config.toml
n_layer = 25
d_model = 384
n_head = 3
n_kv_head = 3
head_dim = 128
d_mlp = 1024
vocab_size = 2048
activation = "geglu"
norm = "rmsnorm"
norm_place = "pre"
norm_eps = 1e-06
positions = "rope"
rope_base = 10000.0
rope_fraction = 1.0
qk_norm = false
attn_scale = 0.0884
bias = "none"
tie_embeddings = true
parallel_block = false
init = "normal"
init_std_qkv = 0.0273
init_std_o = 0.0339
init_std_up = 0.039
init_std_down = 0.039
optimizer = "muon_hyperball"
lr = 0.0156
beta1 = 0.95
weight_decay = 0.0
lr_head = 0.00607
grad_clip = 2.0
warmup_steps = 200
schedule = "wsd"
decay_fraction = 1.0
decay_shape = "pow"
final_lr_fraction = 0.0
batch_tokens = 131072
seq_len = 1024
doc_mask = false
train_tokens = 721100000
steps = 5502
dataset = "wikipedia_en"
MLP neurons of a small language model. Each row is named by its layer, matrix (gate and up: input weights) and neuron, and shows model dimensions 256-319. Each number is 200 + 40 x the weight over its row's rms, rounded and kept within 0 to 999. A neuron's up and down rows have the sign that makes its largest values positive.
A block is one neuron, or neurons of one layer that tend to fire together. Before each block is what it responds to, as a language model described it from the Wikipedia text at the highest values.

Description: Adjective-completing word pieces. Final piece of a common descriptive adjective split mid-word, especially colors and qualities like gre-en, so-ft(ware), str-ong, whi-te, s-low, plus compass and size words such as West, high, large.
L10.gate134,259,217,201,207,197,179,173,218,161,176,203,218,269,226,232,226,221,213,166,232,214,222,317,191,169,153,163,166,170,161,245,231,160,238,279,292,224,258,275,188,143,200,199,187,202,212,189,232,236,267,214,181,234,218,185,217,200,214,240,279,222,248,271,165
L10.up134,194,261,206,227,179,236,202,189,244,244,205,221,234,229,200,165,248,209,199,228,240,118,181,203,221,159,205,172,169,204,237,180,178,220,257,262,265,224,228,222,158,212,186,224,236,143,241,136,118,282,244,130,195,177,170,286,253,151,249,203,252,198,164,219
L10.gate194,151,219,170,154,126,184,266,247,236,120,258,253,239,229,127,162,241,105,235,234,186,210,180,205,187,209,248,199,210,148,214,189,187,236,231,96,245,224,190,216,205,111,161,237,204,191,177,219,230,164,174,256,225,189,251,132,248,173,257,103,128,178,286,188
L10.up194,150,229,147,175,247,222,220,219,245,201,229,176,211,145,201,204,220,121,212,244,159,215,160,172,216,190,158,143,204,201,279,151,228,224,193,106,277,216,192,216,199,231,167,177,244,173,184,226,209,167,249,185,187,187,274,190,249,202,240,202,81,216,211,196
L10.gate215,218,143,173,216,143,271,169,147,301,254,200,164,258,192,286,190,216,191,150,260,263,288,219,184,217,157,156,290,134,252,196,260,170,200,200,158,208,180,313,143,198,218,170,213,235,141,223,230,135,210,191,228,198,223,158,205,138,237,117,234,135,174,185,227
L10.up215,115,242,138,197,150,124,280,273,143,222,135,204,155,195,173,154,214,205,194,287,204,220,124,162,156,244,137,237,165,126,196,194,179,187,191,249,181,176,220,212,98,205,177,218,230,222,150,197,273,255,203,134,225,181,254,186,248,173,205,171,169,197,164,252
L10.gate280,159,129,230,176,162,218,127,239,183,204,110,158,267,109,248,159,208,158,158,222,243,191,252,232,117,161,192,203,213,204,208,244,229,266,249,248,235,218,212,193,204,239,178,224,213,236,211,196,155,192,200,214,213,186,202,198,203,209,214,207,192,272,200,200
L10.up280,175,218,238,203,236,195,193,215,197,243,170,152,175,231,209,151,309,294,220,169,217,167,190,136,173,170,117,172,165,150,250,293,214,168,197,155,195,223,236,170,165,196,207,177,232,223,198,180,85,197,187,250,131,131,224,222,271,178,231,356,129,203,226,219
L10.gate283,146,149,213,154,233,156,257,290,177,171,261,206,240,148,195,109,272,155,171,205,180,210,178,231,151,209,235,188,151,261,194,194,166,173,236,224,216,133,177,192,229,211,161,260,96,233,188,199,244,206,219,256,128,169,193,220,132,158,193,222,220,187,217,152
L10.up283,182,134,196,204,225,179,202,244,204,226,236,169,204,198,192,234,158,233,243,119,258,185,207,282,248,184,213,112,190,173,192,257,186,202,176,222,285,239,217,160,259,335,190,246,209,136,228,248,194,188,231,205,127,212,222,252,251,159,181,246,183,226,245,172
L10.gate353,154,222,239,152,259,171,229,219,248,200,172,210,270,246,226,241,241,197,237,256,232,192,235,147,204,180,198,209,175,205,225,174,202,226,272,186,271,245,264,156,215,277,149,207,196,222,237,191,158,240,217,186,157,168,218,171,179,155,195,212,110,206,206,212
L10.up353,172,200,173,140,198,253,164,225,236,217,183,186,136,214,287,247,183,168,213,187,223,227,239,231,192,228,187,161,109,219,197,231,191,163,285,216,223,198,232,147,177,204,166,164,244,281,222,185,199,209,234,202,232,157,224,190,263,126,245,216,224,206,198,228
L10.gate427,149,88,220,178,213,185,179,107,178,230,213,250,213,181,216,200,244,120,210,225,189,223,182,163,257,136,119,259,180,203,210,211,108,213,156,234,154,234,211,269,179,205,207,130,225,89,69,185,245,125,277,163,197,193,255,209,106,163,180,234,236,173,220,218
L10.up427,252,240,166,248,217,223,249,247,189,127,95,193,218,263,173,115,278,232,263,232,252,208,220,135,191,219,161,211,179,182,157,207,141,194,235,179,229,153,226,222,194,220,202,203,184,201,170,203,139,222,213,228,143,193,287,173,196,185,259,240,237,234,204,236
L10.gate535,189,179,226,239,190,242,120,264,187,200,205,175,196,179,127,153,140,222,180,237,201,214,220,304,217,185,192,186,182,151,249,147,246,191,208,184,169,170,239,181,202,200,124,191,212,270,193,200,167,97,175,119,193,138,169,229,227,150,237,265,174,243,226,211
L10.up535,190,246,263,201,145,219,166,197,218,259,181,244,246,225,189,189,190,195,129,241,190,215,276,259,253,205,186,193,198,141,244,279,201,174,152,210,154,141,191,238,212,176,230,193,159,234,157,205,222,152,165,165,155,222,164,195,187,102,151,288,210,122,252,192

Description: Negation after auxiliaries. Negation tokens right after an auxiliary verb, like not after did or is, t in can't or didn't, ot in cannot; also to after threatened or forced.
L10.gate15,193,190,198,146,122,177,230,232,150,183,114,279,207,178,196,260,207,149,193,216,267,277,224,239,202,266,218,154,208,158,203,215,181,214,234,250,240,181,237,240,203,219,236,196,101,244,213,238,159,213,208,186,225,211,240,192,188,218,158,206,231,73,166,196
L10.up15,205,121,199,194,195,211,182,217,176,159,189,202,201,175,180,254,241,225,148,272,196,175,240,213,241,228,188,225,215,186,252,240,198,206,296,220,190,206,245,285,145,142,159,193,193,188,214,225,138,210,170,116,203,254,167,165,149,166,223,147,247,183,301,184
L10.gate25,261,247,236,191,158,309,274,230,218,215,224,157,218,288,242,170,197,195,256,306,177,180,193,233,157,295,234,257,230,207,149,215,125,242,209,199,175,132,200,256,123,181,139,240,232,171,210,201,183,226,295,175,143,170,196,213,232,190,200,146,161,218,259,179
L10.up25,170,162,214,164,259,236,169,214,133,203,235,222,203,199,209,279,193,194,190,120,141,190,185,204,134,271,194,184,191,187,162,136,232,235,177,86,178,205,205,184,218,102,184,158,222,197,166,222,191,181,218,240,274,156,182,192,218,227,227,149,217,198,204,270
L10.gate110,146,226,178,190,180,204,197,195,215,197,110,153,230,233,235,277,177,260,312,171,139,241,257,191,174,149,232,232,259,178,135,195,179,176,222,198,163,138,214,195,173,76,185,210,188,219,192,184,135,161,281,202,139,174,210,202,181,243,191,237,187,305,192,170
L10.up110,195,240,198,165,175,184,164,188,193,256,151,138,152,218,245,225,265,135,221,213,201,200,136,231,202,235,213,219,208,204,143,169,261,133,286,232,145,253,277,228,143,210,241,233,177,192,171,231,197,200,172,188,194,215,250,188,190,160,192,279,170,149,168,187
L10.gate143,106,196,192,175,170,245,164,220,228,221,211,166,226,281,204,124,190,159,201,269,156,250,196,129,181,251,229,253,231,187,222,174,183,225,251,272,169,199,225,249,181,258,219,261,182,217,86,249,223,267,152,206,261,234,239,179,247,211,138,241,253,203,242,168
L10.up143,219,239,224,196,219,208,253,277,235,202,212,132,175,175,231,173,212,169,235,214,238,181,273,158,252,219,179,192,231,195,227,244,273,257,224,146,206,155,244,254,241,277,194,259,231,217,171,182,194,154,183,247,209,268,251,203,233,121,142,179,165,129,261,249
L10.gate207,257,164,216,108,214,200,186,229,202,142,191,194,244,162,305,191,213,148,207,184,259,229,201,199,163,184,220,168,176,233,211,236,153,202,309,168,155,196,195,260,214,112,204,204,212,193,146,198,258,213,239,179,198,185,216,209,178,230,222,193,279,198,158,205
L10.up207,173,179,195,121,229,280,137,259,204,250,196,291,226,240,214,241,194,181,201,222,173,272,155,238,188,235,211,243,215,214,151,236,181,193,214,222,193,204,208,255,115,218,197,180,203,242,102,197,240,210,204,166,240,200,217,193,164,218,200,250,152,192,177,141
L10.gate355,184,264,217,209,149,244,171,172,159,172,157,257,229,184,207,196,247,133,145,246,188,119,162,204,227,219,208,243,184,181,122,185,183,305,191,188,164,185,222,161,245,165,159,185,188,157,243,179,160,194,206,238,260,135,164,188,165,200,141,271,189,197,185,222
L10.up355,251,230,232,228,190,222,163,210,245,199,183,174,195,187,190,250,157,206,204,166,245,266,159,232,211,209,152,238,176,186,94,243,205,214,210,221,162,146,250,163,140,144,239,237,181,238,177,169,194,223,207,142,170,218,179,182,207,167,160,144,213,133,220,211
L10.gate369,167,210,286,202,204,147,214,228,189,149,288,297,174,155,235,312,203,139,175,177,232,140,153,187,177,170,169,160,177,204,217,213,204,179,278,228,231,232,202,272,186,198,182,195,252,237,225,241,242,163,253,192,169,263,175,160,160,202,225,174,121,150,255,268
L10.up369,182,181,281,181,173,214,186,238,211,136,172,232,165,214,180,188,213,142,203,203,228,162,204,232,181,192,228,214,244,205,184,205,209,186,192,195,181,185,192,204,181,206,208,167,281,246,166,192,178,250,221,191,240,242,197,169,190,235,183,216,175,162,129,257
L10.gate872,251,195,235,198,192,181,138,155,227,167,189,264,163,170,185,237,200,195,204,187,150,205,168,272,204,248,238,195,155,168,212,292,215,146,231,154,199,238,231,272,188,209,304,200,236,183,165,241,192,119,203,253,212,255,177,166,158,123,156,208,198,188,221,234
L10.up872,155,148,199,256,223,189,227,216,223,172,149,229,188,207,208,197,237,182,309,234,173,212,160,212,148,197,204,242,146,173,221,214,235,284,256,130,152,199,186,194,262,149,282,142,189,153,195,240,217,216,230,225,217,204,273,180,162,176,151,192,218,183,207,188

Description: Color-word endings. Final word pieces that complete a split color word, such as bla-ck, Whi-te, gre-y and R-ed, and more weakly other split words (wil-d, we-ak, Chen-na-i).
L12.gate94,205,194,181,229,148,186,157,211,182,212,194,123,135,242,174,167,173,177,138,206,244,207,180,188,220,143,215,163,306,234,246,169,199,241,152,300,321,219,250,143,183,203,253,259,178,216,184,213,191,187,113,244,181,205,231,161,193,201,208,211,195,188,198,184
L12.up94,211,196,265,169,157,199,107,178,167,203,155,194,108,313,179,119,219,172,188,99,304,242,258,167,232,168,218,187,168,174,172,225,236,233,167,223,255,224,232,204,256,229,129,234,150,165,211,246,160,240,230,167,208,262,208,154,181,226,222,222,252,251,218,163
L12.gate208,153,227,183,207,209,210,179,216,166,129,184,229,201,252,171,182,174,195,182,277,185,176,223,227,177,197,143,212,206,214,152,133,178,227,199,210,159,204,217,137,188,183,229,154,160,232,159,196,145,168,287,146,134,157,217,187,198,184,188,190,147,96,208,203
L12.up208,234,245,212,154,142,210,135,271,208,169,252,155,178,279,128,157,107,189,179,156,149,156,180,219,223,227,239,226,195,185,222,251,216,168,224,153,237,268,255,239,147,159,178,204,221,235,194,148,172,172,201,185,245,207,219,183,197,139,228,225,188,214,263,240

Description: Mid-word pieces, Result headers. Mid-word fragments in Wikipedia text, strongest on "ult" of Result(s) in table headers and section headings, also Demograph-ic-s, %, mid-word pieces like as-s-igned.
L12.gate14,151,181,209,245,153,241,234,199,201,173,264,180,212,233,210,314,215,232,161,209,247,268,207,231,173,217,253,174,137,239,198,202,258,177,254,207,140,168,147,235,143,206,288,215,251,186,211,183,130,211,252,237,207,178,210,249,192,220,149,186,185,221,207,162
L12.up14,194,168,181,247,210,148,197,196,210,212,139,192,207,210,274,206,131,231,195,154,188,193,224,204,200,201,200,219,140,194,254,113,180,164,189,235,148,161,171,224,127,109,107,197,221,167,208,235,230,205,201,234,224,156,259,286,242,263,276,295,151,257,195,126
L12.gate565,233,191,158,236,172,109,206,251,188,100,189,270,187,252,175,205,162,178,270,247,148,267,176,168,207,218,243,121,152,211,247,233,221,156,217,193,235,191,273,179,169,181,211,254,215,210,252,218,246,205,238,174,166,155,182,148,190,215,246,210,262,215,227,169
L12.up565,200,202,191,182,190,173,190,159,166,178,175,197,229,166,216,238,127,214,196,286,261,241,221,186,172,205,238,188,178,242,278,175,301,184,218,250,173,244,242,237,239,212,137,214,263,187,159,183,183,198,174,226,194,184,205,262,209,152,186,171,187,166,163,175

Description: Verb-modifying adverbs after auxiliaries. Adverbs and negations between a subject or modal (can, should, will, did) and its verb, e.g. also, not, only, generally, and word-ending pieces like -ly.
L12.gate230,291,209,208,199,211,209,210,199,146,271,175,134,297,159,151,166,160,144,298,204,253,188,217,153,170,175,173,244,209,196,144,186,185,200,263,219,256,240,225,208,209,255,200,194,175,225,153,226,171,217,200,221,230,188,201,184,172,253,238,178,225,177,170,197
L12.up230,188,168,138,136,218,245,136,112,190,204,213,235,201,209,276,271,195,212,180,206,206,143,246,200,238,222,252,177,179,249,200,269,178,195,258,126,168,230,69,230,246,132,167,161,194,213,252,210,171,136,223,146,205,123,286,248,184,216,217,146,166,194,256,163
L12.gate368,208,199,220,199,204,274,166,202,182,213,250,208,210,188,200,175,132,154,222,164,244,189,211,131,210,157,179,175,199,177,241,188,184,154,261,175,176,168,154,110,174,243,133,207,194,220,157,191,237,162,148,198,180,207,180,267,159,187,206,160,153,223,191,228
L12.up368,201,204,184,160,228,194,218,196,188,155,222,174,162,126,153,155,171,208,162,197,216,177,201,164,230,207,219,172,163,149,189,166,153,223,242,223,174,200,244,205,259,161,231,186,157,247,262,217,172,156,166,236,214,162,230,116,104,258,231,231,229,206,171,243

Description: Mid-word fragment tokens. Short fragments inside a word split into many pieces, often right after a prefix, such as at-te-mpt, as-s-umed, re-l-ated, as-s-ociated.
L10.gate0,234,162,174,156,173,209,205,116,196,253,206,236,202,253,216,194,243,266,116,160,230,166,269,221,204,140,194,194,236,284,222,252,161,173,187,177,164,160,291,128,232,214,269,234,207,295,200,200,146,203,156,177,228,242,222,230,175,145,247,166,251,201,209,172
L10.up0,241,151,204,176,197,243,165,254,212,167,199,138,218,217,165,254,243,233,216,197,249,221,124,233,253,222,308,172,208,205,188,208,194,135,230,275,144,178,255,214,208,256,215,170,161,192,217,197,217,169,198,178,249,237,177,243,221,193,235,172,197,205,141,219
L10.gate95,275,175,188,154,196,185,215,167,153,167,175,259,201,167,202,175,154,237,211,285,186,273,166,224,245,204,147,214,214,217,186,151,177,205,230,324,156,231,241,213,174,179,279,249,214,260,121,172,277,186,205,238,165,178,243,157,162,144,283,244,177,260,212,180
L10.up95,240,199,181,187,226,239,206,175,106,256,216,185,218,246,191,246,216,155,243,264,105,261,191,227,221,238,159,218,172,269,201,235,248,203,243,250,216,250,200,228,222,239,154,221,200,154,181,204,213,176,249,194,152,223,257,172,208,207,233,274,139,241,234,198
L10.gate480,210,244,253,178,187,215,192,232,79,197,224,194,180,207,211,315,108,195,137,150,172,183,237,168,217,206,199,201,205,273,221,286,135,270,225,232,186,140,260,159,165,202,208,196,258,155,179,248,281,194,173,211,221,267,174,188,151,182,98,276,218,169,238,171
L10.up480,154,149,213,196,130,162,185,169,151,162,164,191,171,142,244,181,196,240,189,194,243,158,212,241,230,168,201,199,215,144,204,206,161,195,138,159,164,140,183,115,212,179,211,192,242,204,213,144,168,228,169,206,201,217,210,191,245,249,189,184,190,200,246,216
L10.gate534,233,150,157,191,175,252,161,160,201,164,252,231,241,129,268,199,190,264,233,204,189,187,225,234,233,197,179,154,141,201,216,231,274,207,255,250,200,191,208,172,216,210,151,158,196,222,213,219,221,241,223,226,195,254,202,201,174,158,233,210,231,220,247,242
L10.up534,224,234,113,161,287,275,162,204,177,198,193,206,224,228,244,237,172,230,139,187,127,238,266,227,161,124,156,183,89,272,179,241,226,226,208,230,255,227,143,159,178,175,171,291,239,218,247,210,175,187,166,213,215,233,217,258,189,147,202,219,177,206,263,250
L10.gate671,177,192,147,247,155,179,203,179,223,151,208,194,235,197,239,187,210,146,155,148,146,196,237,152,239,289,171,184,159,263,204,196,192,164,163,160,196,218,206,221,134,181,202,237,219,214,124,211,162,208,232,245,193,196,265,226,238,179,263,154,211,147,219,193
L10.up671,286,223,165,276,209,171,127,222,199,217,168,179,197,148,190,180,151,191,219,198,149,175,217,225,169,181,235,228,241,253,192,156,127,222,170,236,226,149,246,144,203,193,113,215,222,161,161,207,262,230,294,238,270,225,203,206,251,235,203,235,186,218,149,269
L10.gate840,239,238,155,251,195,155,179,186,189,197,198,153,169,177,237,207,147,297,272,172,164,198,202,244,189,184,308,181,257,183,140,210,166,203,165,205,209,114,239,223,131,331,129,182,240,234,173,193,230,208,223,233,220,140,213,240,126,166,166,199,213,143,201,274
L10.up840,145,166,257,253,216,78,177,253,191,202,196,183,142,193,154,265,164,242,165,179,230,221,231,213,215,243,216,223,169,254,177,191,189,170,188,244,157,150,228,239,187,270,207,172,198,191,246,167,223,139,187,221,266,164,258,259,271,230,123,208,247,136,156,204
L10.gate984,196,177,229,235,170,225,106,204,235,205,226,193,160,157,201,276,169,125,144,219,189,149,233,222,247,159,130,264,142,113,129,173,168,222,217,174,200,140,237,153,186,220,138,151,246,209,134,220,136,228,148,152,229,210,263,193,196,194,154,234,298,226,213,229
L10.up984,180,227,128,166,157,207,162,214,251,250,123,210,213,196,286,258,189,233,174,186,148,173,272,128,211,257,142,232,136,210,195,271,268,190,159,187,126,223,207,203,162,180,252,308,166,245,179,202,210,265,215,199,177,177,118,178,243,231,162,274,187,173,243,222
L10.gate993,218,194,148,179,256,209,234,279,120,180,161,180,113,91,189,176,179,247,197,230,171,200,239,220,180,211,195,143,149,274,227,193,170,178,161,198,162,173,184,153,183,213,229,203,218,186,244,179,165,165,224,203,234,154,149,236,194,156,171,205,147,248,179,221
L10.up993,226,175,204,185,177,214,273,274,212,210,215,189,162,250,172,247,212,300,309,196,201,191,188,265,253,176,164,146,193,168,287,165,141,220,206,288,235,236,274,214,220,298,195,202,236,272,220,243,215,233,234,258,147,220,136,226,144,171,154,266,180,133,230,221

Description: Color word endings. Final word pieces that complete color or medal-metal words, e.g. blu-e, pur-ple, Pin-k, sil-ver, Bron-ze, plus other mid-word completions.
L9.gate508,137,197,241,241,139,236,142,249,267,185,236,184,194,271,174,199,170,274,203,271,164,241,185,145,130,198,171,188,129,157,179,226,279,183,235,202,146,203,234,196,108,207,159,219,227,199,193,175,249,216,212,171,218,185,220,136,243,180,168,233,147,231,219,247
L9.up508,175,156,125,177,200,170,237,185,280,129,197,140,183,205,307,193,257,212,227,153,288,240,218,218,202,269,105,293,117,189,158,217,276,187,233,225,194,199,260,195,119,126,170,248,220,248,183,158,185,173,151,215,199,237,192,260,236,254,195,240,138,239,259,251
L9.gate821,173,163,216,231,231,191,184,204,242,264,171,204,195,166,234,211,221,253,217,175,309,241,134,159,260,202,180,169,218,240,177,179,200,168,195,219,177,182,228,241,192,228,176,168,265,154,215,154,219,194,184,218,178,175,180,205,194,155,162,145,222,157,174,206
L9.up821,259,210,134,249,221,297,132,202,202,145,170,142,212,240,207,154,148,188,243,218,224,221,177,261,164,203,155,148,179,210,163,178,259,139,191,205,211,179,219,218,194,133,164,198,236,151,231,191,165,140,245,127,166,195,241,210,150,197,152,173,244,200,214,169
L9.gate887,156,160,175,187,208,211,168,87,205,198,204,217,171,166,229,190,216,161,108,276,160,201,151,167,228,195,138,171,151,277,183,234,219,199,204,215,140,227,226,190,150,222,194,162,202,170,129,217,241,188,168,217,170,248,265,252,251,206,200,230,248,220,195,203
L9.up887,198,227,107,274,147,297,242,125,188,201,155,209,163,174,171,230,228,182,175,200,191,152,162,242,202,215,202,227,165,192,221,214,224,143,243,189,177,172,203,209,177,248,135,176,211,215,212,187,195,211,215,190,215,202,163,200,184,186,194,224,274,173,202,197
L9.gate1014,188,214,233,230,172,263,250,192,212,180,196,190,148,217,182,135,178,209,160,232,285,228,189,205,196,241,189,128,206,170,134,219,220,166,187,147,186,193,165,184,183,267,161,288,169,251,242,179,212,155,247,219,186,205,226,168,235,180,270,234,263,223,255,295
L9.up1014,156,140,211,123,149,186,191,154,266,179,235,206,135,195,208,183,182,164,158,227,245,148,215,148,232,224,118,172,172,226,193,195,272,215,239,142,121,287,203,254,217,259,143,210,248,208,173,150,188,228,261,150,116,259,240,238,187,200,266,229,199,206,210,182

Description: Infinitive to and modals. Words that introduce a coming verb: mostly infinitive to after verbs (failed to, designed to, tend to), also modals and 'll (would, can, we'll).
L9.gate48,235,225,160,247,186,207,172,202,200,295,153,178,216,95,221,197,214,250,200,200,219,128,211,160,270,230,134,130,187,232,143,183,220,215,201,109,193,155,263,170,174,254,214,266,242,165,208,224,181,189,183,192,186,214,296,208,174,242,216,215,94,138,195,232
L9.up48,234,265,235,214,196,187,171,182,167,223,205,232,205,178,195,254,191,226,248,228,157,229,200,192,189,146,255,220,219,240,245,219,163,273,284,231,180,111,214,165,206,244,230,213,285,164,198,245,170,137,182,192,245,213,211,158,187,196,119,182,180,233,243,152
L9.gate247,251,272,183,163,166,192,191,266,223,293,157,164,226,143,140,201,154,210,230,219,200,227,212,135,245,159,188,235,238,221,174,249,140,211,274,202,192,164,169,149,170,262,250,226,222,245,274,337,210,193,182,211,236,129,196,161,181,187,165,119,214,212,127,233
L9.up247,142,185,228,284,167,159,165,233,236,164,180,246,209,207,208,222,210,201,211,195,180,206,241,270,221,194,196,216,251,178,260,150,169,288,247,166,214,219,205,132,157,267,164,175,307,176,222,166,173,225,253,177,185,188,231,144,220,263,186,208,196,183,246,202
L9.gate619,146,232,146,192,174,210,256,182,163,210,161,205,200,126,146,208,269,195,223,191,199,128,227,182,117,174,147,241,177,120,159,250,231,225,214,127,176,174,224,231,163,171,234,239,216,188,208,216,187,200,272,187,304,171,220,133,236,259,250,122,247,256,185,246
L9.up619,147,225,273,152,171,207,148,194,221,216,156,184,214,203,176,208,216,207,243,193,192,138,302,150,241,223,183,238,192,162,215,216,228,145,188,131,211,230,182,208,221,219,125,202,267,161,190,169,231,210,238,183,260,213,201,217,277,148,216,164,217,154,237,252
L9.gate966,219,198,146,235,157,266,204,240,190,219,125,134,211,238,148,273,242,174,269,221,193,155,210,209,228,173,205,230,183,221,169,122,191,224,162,205,193,169,181,162,194,156,263,175,192,211,209,174,176,201,201,183,171,176,169,157,213,233,191,122,199,257,210,158
L9.up966,189,273,217,189,256,171,235,166,143,306,218,111,217,229,197,219,164,239,303,149,223,280,202,149,266,202,204,202,189,241,187,244,176,240,207,238,191,201,201,268,206,237,148,283,174,154,204,115,163,272,237,231,182,140,212,192,217,196,169,244,227,211,254,226